MLP neurons of a small language model. Each row is named by its layer, matrix (up: input weights; down: output weights) and neuron, and shows model dimensions 48-303. Each number is 128 + 24 x the weight over its row's rms, rounded and kept within 0 to 255. Numbers have three digits each.
Before each neuron's rows, "fires on" lists the tokens most often at its 100 highest values on Wikipedia text that the model never trained on.

fires on: " ", "-", " |", " 5", " 0"
L4.up1434:133166111040107111131142130157120090103102132150178152147126169120137083120152113093160119129128118133141106183124125138114179110119106132126106106117143116098157112131133124099088113185145094120141119144153107167096114166157090128154140114105134112147109131154148141122112122128125100153139131099126120141115123135089116122118151121149088112116115138128165143193104179144146149188178108116130139144129131179132146139141165131128103107128090134116132143105123113145157126131091138130117118086135162097088142135128114107140099081151117136115139094169130124133079077155141153149148061104121148142135146126120126126131121186140141092103137080149136139133159107100145139091161157152134135129096160132123122131082107157144135148105118148154145103139103064099093108100108148
L4.down1434:094107109118087114110139117154125121113126114132103082133120155156139153106186141152132139143144087113128136162148153100111129114118124149129150156136137095148126125090113131134129147200102099151110138086098154139101136098157073096116118137149114108096151101119064093146125136130098107076120085124109161141102165149120119139110129080168093129133111194155154165084153127164146150162118144102130102115129135139091106121127127118078176131106102167168100095159137106099114142109123096135153150097119116124136126156135131134115166155153105130120102132129103168116134087070175157100129110126145123137115122173157164112137117156187128126157143127134121123128131131100100145123098109133064152173125150107148091132118106135143148106127101173165116152124103112089123100137105107

fires on: " and", " with", " at", " in", " by", " as"
L4.up2636:100109118123144113118124150110142136156144106123135140177113111095113117148117092146154157143081142108107126099170117103091114152147146107123141139095142093117172138138157131103106197123090100144154127123121050155096101106127128123105119085114112123205129156095125162156131135176116110170137132112153143101128111125118109136169083096095131092155141098074151150140118133152127173122146159089114102096124113142137120137128122127179140146089121155108043122103078206119131127108098146115100126123092093084104156128120159100105124122108123099134131103149113136074123080115150163109146113121138114149123149140142124120115118168132119132129098188136155114122141133105175106121127191116125139163099164111137150109155090158160174181158090156136125137127109117118095121187117103
L4.down2636:119156125158122108159123104172141080121163178131081114074152106163120121162152121084146117135156155135141132136121115131116105129099117144139188143136077159152120132144136128127096126158129121142094152122143147151083153132100144143093134166112099155111134140134153148148135084135096145079149107094112129110134112143159137146132090102144104107115127168096115100112138086147117126155122100125136159180098126115099147148108108132154173129142102173098087126081114142132124121158149107114115131104130154152109124115108112127122108125127177183155136049179117116097096150074111111155111128110123168110118144121141142105164132130113124114152137130125064127137111162113093156118140161150119120118127119148131082127136116170118143133109132152144115143169102083132169147118089155

fires on: " |"
L4.up1258:115130108107143132131125177135127087107124140169141159167146135123091096096100113107123137172090107138087105154146120141128136081104137128113115127127157110124186118091176125130085175118165133157117138120140077127123116119160111159144145117085099112167148138168142143117102141152158128161115114135117121110092125123136136085151128111109128147136102120053155159139107138130137148143182143145094098124141102177166118145143123122114100122116153135144134166060079107130098114145123125145110119103134124125098119128171125114110111097178147145151164115163122150089123082136101182089125114126126140101134176104092126123148109175127124142096144119108089160146125112108151117058175177139150140132133125155158128096114111139144157159161134137121126145088136083129099160103127128
L4.down1258:155110132147134100172104122111135148115114129145126145097093100145098113107147108128128122123144145135136127127183143153101134165108156136134122167132142133125114153152131134132146139139135187171121150099171135078140146145119090155101072130102080104108165140190130111146126161116118109121100122115096109106111110139112109102134111144120136125125129119140135119107114139120114114126133142174121141180089109135137111148092144092128103132137172151144123104117104155144127118123129106115150155169174098150113173131104156142138140163125143104133084186161111081121123110087150124139123103138109156103143104107127155163132131087123108095156114150140115165156134168116088091107165066109100141133131132087132128084179165160116142118124129137115137115090084143077157157147111137

fires on: "78", " 9", " W", " Y", " L"
L4.up99:192121161111165114158150095162077130103115143109080116116106125151137131097166099117141116111137137102177120151129131099136163150135146184117106128131170155177147133145130117140124116113115089110076161110093119104155120145135126138148112144132132178113144122129126132186125141130140145133093141128069105112128124105136113129152159109127093067107136143134148118132129123176144114127152140109104199065138089097142165119120141135146119143118123128071125161130111160176108135140109141139176151130138072108100171166127122119112125132121131127171109128121128165149130148105104149129117147071129115103114123123156122147148139133099129121111138144181151120119131113140103097128214118095146128178123141140186122143118102099120126115138124124117095095147123133080152164157166102
L4.down99:130113125092157120133154158138159140152118143128140144094100123093089101099120154125130155137116160133123099146134127135162132129174173117128097107145121119072152123071135110118127151106120152117156153128151148147122166085117082078148129148116138151133164149113126103074102148141141134137104153120127146105057132124108152161108089132139125118166127071096133129123130109099114121080101144157119088150120176150101094122154140130101125124131156108105138167156124123132116156077181149119105107169141119083159123061127104112111102171124113112090139107166133146127136127172101165097155109161172132123115143119109127149097118145156144121146125170137113155115122116117205151117128134136115142108161112113100142123085146120127130119130111080112109136146115143173081152132117147

fires on: " as", " and", " with", " that", " if", " the"
L4.up2065:130111120113147110122139143140158116142136107145044143138106135123158114162132148157091160125095118181128093101132150106106134161172131132143135140097116109143156131091158144112117143147123113131136164130096091086102107099128103120108131131091115167118138129112140130184159134115091114127113080108117156149151117113158125110144101112104112143163146108083129143098116177138098112139131145115086183123123122135138167137143143125193106131147160106098088120118146181135128134126114139132181157162150136153102135105115148124102151116105176128140145173117102149142138131130137130161088105121123145131142090130162145125122129137152153116123136172110159088116144136137099171073128158147136127143110107125122143091180075151117150141180123138125143134134083130156097138175106115
L4.down2065:166120114146076128126098117145122126088128165080139128095135181153126116187157109119117132140084158095110139139122115124144123121138135132111159121128129112101131125098132137179112150118125130131117153056075150123108111141070106119127142133095139121137111123098141116121158117178174168139146079113097129128125084134136150144154111141124117156120127080126182093095103128146144123149126103130133140126121117120102127141102152127120091129120104129125103125090117120092115150127130131168116125089102137137124118109174084152084137119097140147149151144181103108167094128140127114150178167099089169110102141163089113113098146157122138124111122130157134087157134166146109144144151103099140158137118112124166160072146114153122150107107116131094071164152127129106126167146120127

fires on: " |"
L4.up2010:128153128090140127140132131175098090117137106138175161121130157122138104106129097151078121198125141130127139145148140111135128114070102103104122105138175118183154083130166140104136105146167131128102105137140147152142138174118112135166160134088129132143142104155114111115118185160135118138161126109106103152110102116129110100070150132107105124127107103128136141146101128148143114144146122075106141134174144110150145180134236107112133108103138138120124140099131141155130152129136123150142158102116154140098165119158150160084094117172145142145141112165174088123134088152086126130083102113144152096137171134126089132111124173124090100107147107134177103112121120126153102126198120131113118121168133136150087098118086093132114150126119134090130137116153095104069163130099142
L4.down2010:139136124104114126150135164113171134131159144155159094132136165119184127128166121097102094164113113155122162130157115145118084117131144124101146126127129142152143141115163134085148118081052112094097131134105159107132129126107147112165124118132133153122121109153117114121166171146122081147138094115133122127150122127103133127097137134108050122161116096141127150142124114143114093130133140114135135133129094083108087156122141117127089106135117114139120132086124138114087121109103118141155165089145110162110151131122108200123144132112142127144110150128141086139170112085102121121129134098151137098113164119133137159139129146175123146156146128117094091163128137122187124175174107153100133114137130119181105134137108122155116141103182132109137136153136110130088174105102139

fires on: " and", " the", " his"
L4.up2327:191121159101159118107128143113145134153110129128106121107145136109131144083160092176139129122098136133135093121160139117097152126151134129117117100139172120134160152154162137128113131118154076119117164108103171145127144117147117166121127168119180194139140140166076170156130135102096116087123091157129114093103118132202098133135131122132105121129139129115123155131141170183102155135150130096079099112117105150142113112130153162150117131159138123127101101133107147174133118100157147156155144118124119143130107089120152070152133145131097132123079125114113144107110132083116132169105145173142088104154080133191137109130087142143115125133142163150168129133170153135128119122133148129144158100130151079113136099138106149135154135163139156084127180129130159140146150111073127
L4.down2327:162153091157117081132114111151117124120147126136083163102163160123149140152118091134098122127127099094097105138111125145119117142142123107152120093151114154122122157128156140138102142137134130099137159139106087118129121100099131106135103103113131149163095106124131118145163128116154079134194090134149133111101122146144135151096135128134124122163105100078141121152121115107140146119128114099129154151162127132120104144127143115105127132162176141117139107116140131101146093142110151115147112071162156135150155070171116132121125136136144129138130159148140111128075125129131130141128172117143186096137086175148076114121102135127108147123143112116109112129105118118120100094138126109203129138110124177153100137155077131115166158115122102189128108136107085172190151115126121

fires on: " |", " FRA", " United", " Team"
L4.up3045:156108114093118140170149121166084108148117137143114157106142117074170093147105144134126145133141118083158110107138121136126128113161116161132110136141143109147117105151151144112102125137161148130120123142135119159102092155122132106173179129087119160080095125144075178123131146116131086102111117146119114140113131091118107130120129142168109159138145103100159125130128129143098136145152117152145119122137109178153153125144157183127170106134120103136059112115109120205121119125129119149149126149147133125094165120149136109106117110160132158119122162160143113134091132185096154124074120106122167171137113104110175146140166120153119140111157144135117134149151125126125120080159142141123132089136127114170110126116144097132143119113093159109120124113146075113096090151112132
L4.down3045:124136098102174148152136094137096091159152117139119103119113087126104159093168112134126141138112133113119128144132108129147141103117095106154121173169159115131140168111107152095121124132111147101138135098107132151138138140119125146152126113137107171076126150108133149100116095119086115098133118146115117150148175120085090154125118160162093142121090153106161093139108140117160129127134128122153133143185145125101180123126141106150128085109091095133149157122113084154092121138165136107152131141122127136147157128125137092126150049106143165111124163120095125137112119115090141087169129139134139133144149088127115145139079148115129147117142159129097097140149142139140132098149095127036150168149143132135149139159142120111117102116058122109115127124124115161103108138115100

fires on: " in", " for", " of", " if", " as", " after"
L4.up1163:113121117139121095115126133143145122130119130131107147150136122107126140131138124115093075117101093117138107106162123126113114164166091095145104104154103109102144099142109131135105109163136123100101116166098094091116131115116118158141127147125139122119169143144152137161119170104081127153135146062162164137133123125122145125174112118104084089133151139144149115126149114140100108136151157142122128161116136168156104168121155136128135111193185128111108126086089118129130108117116081159136154106107150195123129168128128155151146165122129169155129161123110137096119124142129141136131092075166164165150177127132094095112163168099071106104109137128174141142123138115096132122143119148145155114089153090135099137116092164119148126109146114146141126090128129138066097150114128
L4.down1163:152174167143109123095121081115156149090099117135153145102119097105144105163186095094073069104087158151127130122118133109085126146150134117156152112128128098127122132132079133159149103158088120113123082113090138094126142124065139201155101127125088136142133106120117121112161158150104176106162130141164119095127138122195125108107124139078131143081155125142125117160113105168132157170129101105111127135123152129138110117149121160138151167121118139152133097133145134112118112130121115195148133101090118159143082150111112154168116142096144125128125163162102153162112145082155096154157107132138138103110112144141139121122125169097113095109154147178101159132161146142115125135120148120175170179132112113161131167146108118118139129067146108120130090127122138145125115129148097

fires on: " |", "\n", "|"
L4.up2094:140126131088148136100092136131106148102106184122154151111126140156144033118101166124111114146101121103159105182149120109107163131135102143128104093085134079138161101120130132151132128130150122135099100121141140131122118180133117145164103139095101137118117132124105130127115177122126103137141141123129111136099092105134104137135158086121121128135143101098149114114113139121119131122204152125134132109114141146169146146183173160144142130104130134099098127111104121140179112106106146111134121125094147088081172129127087107115116109140146129120171146144116109104091084179078176091106081111091135119112130136142135115121155160096145116098130088152121109134112119152127109098190183126135177117108148140156101123120128129144134138122105154143125140170129107118093123140128144
L4.down2094:077137120100147139170147156146151150111172123159079183117150142094101122117169114095127135177139146101150127108149091118140135130171145128148174147116121131122110141162138128104113168138158099126169146114158143117161134098154125134134113093129124163129110140166123103143106150146143120140113114142162099127130127138208131127149116131128155163093118153155141083120112155114114116109149171114111127128133118166106143099172146097117118134110122142088131130120133121144098118077119164125146106108133160182119163110116104166126155182113111089105122172133122101096166134106088107089123125121126156102140104125128171128144167153089090137135155142112107139149097092095162099140193106130052135164139141141151137096140076141135146130153114103115109124122143080097120132096087131

fires on: " |", " L"
L4.up1480:104108124111091119127121151150111094119160123163116145152127180102121084137145137107126133173116160134181111151174120153112179145126109156108073135138163109145121127137166114118078113121193117157114095100141138174134120165187114121170147131090124106126130119127131164118147140149119112164141151102113141101136116140114120105132148096161088130124093129119153138115116114134159142152167088113137169158146128123164104195119180130103124105141131141117111135114152129134154117119101112145122146092147139137077148158158128151123133110097114126109175152158109117129123101152105143127105112122149143143170149119137141114141138180128099078097145142112123150113134121129161113099200126152139124135134152085129071121123157119136134140103105136114136164109129073137102134099103111
L4.down1480:135141133117122088109098153136131141108184127169119060124128134072154081158103084119138122162134114143132173157151127125113151127154138136155165138146137135133166144127167189117148102145119144140102119107115155104155099106106109111147112133136129106115096132149134116169144120106113111111115131098162104112061160127151137118150125084122044092145137130113123118114169114128102135147134122131143170145147101151153102120143144132155128122148142140112067126198133147164086150108110125141171113101151094103047090158121122143111134164104145096131138139157098153116138147124105101141122097113119141132112131116137132097155107165136126139122103154118130133139131121173151126169169120146000148138137144145144111136147115139135148159140122146105129123096088124128153114143144140

fires on: " as", " is", " that", " those", " because"
L4.up2879:153140109117175121146149140144110148142114117139140156151106119067145130087148100101127161134143116145132081090131132088122102132170133126121113119135117132091137097096163135148144132161142116175114116152139126131088095135189137122133135143133140090124130133119157135175128140141130153130102141103123123144146118090133101105085120138116100120125077173130151122139097172154085083142126138145107143144119084163145158180141158109169144131132151098123130117134096132125151173148114134160209125125138130111111146107128137138147134095097153203108134125118100112139136121156117148139111072131119112159121106160135130108116109132090122150126127168128129141122116126124117188089115171159143146183113116135112122111205133132144162064120106123142124095101069123167090106169164167
L4.down2879:121088075115060176162134109127108117152111147147133107144162134135108119132163114098125133143138180076139143118156126118146134122158103116136146102127126106180128118128130133153121113092130158141147142173087134132128163126161100106105133112134127113126110140105111129083144142180137060119098073113103115129094103115131151164155110115112157122102099063120107139122093113129076114110122165164160141086110125128097153101138140150183097096139121156147096161140136121101110097180084105128109101118129135094120158098131172079129137131141177101131140098106139119167129163125124155127095114134109116121146099165114122148136130161156105172139134139159115109127118134176138120192151141150144139128052124138172155135110114113113091124101121105168155122084159139122169118114081127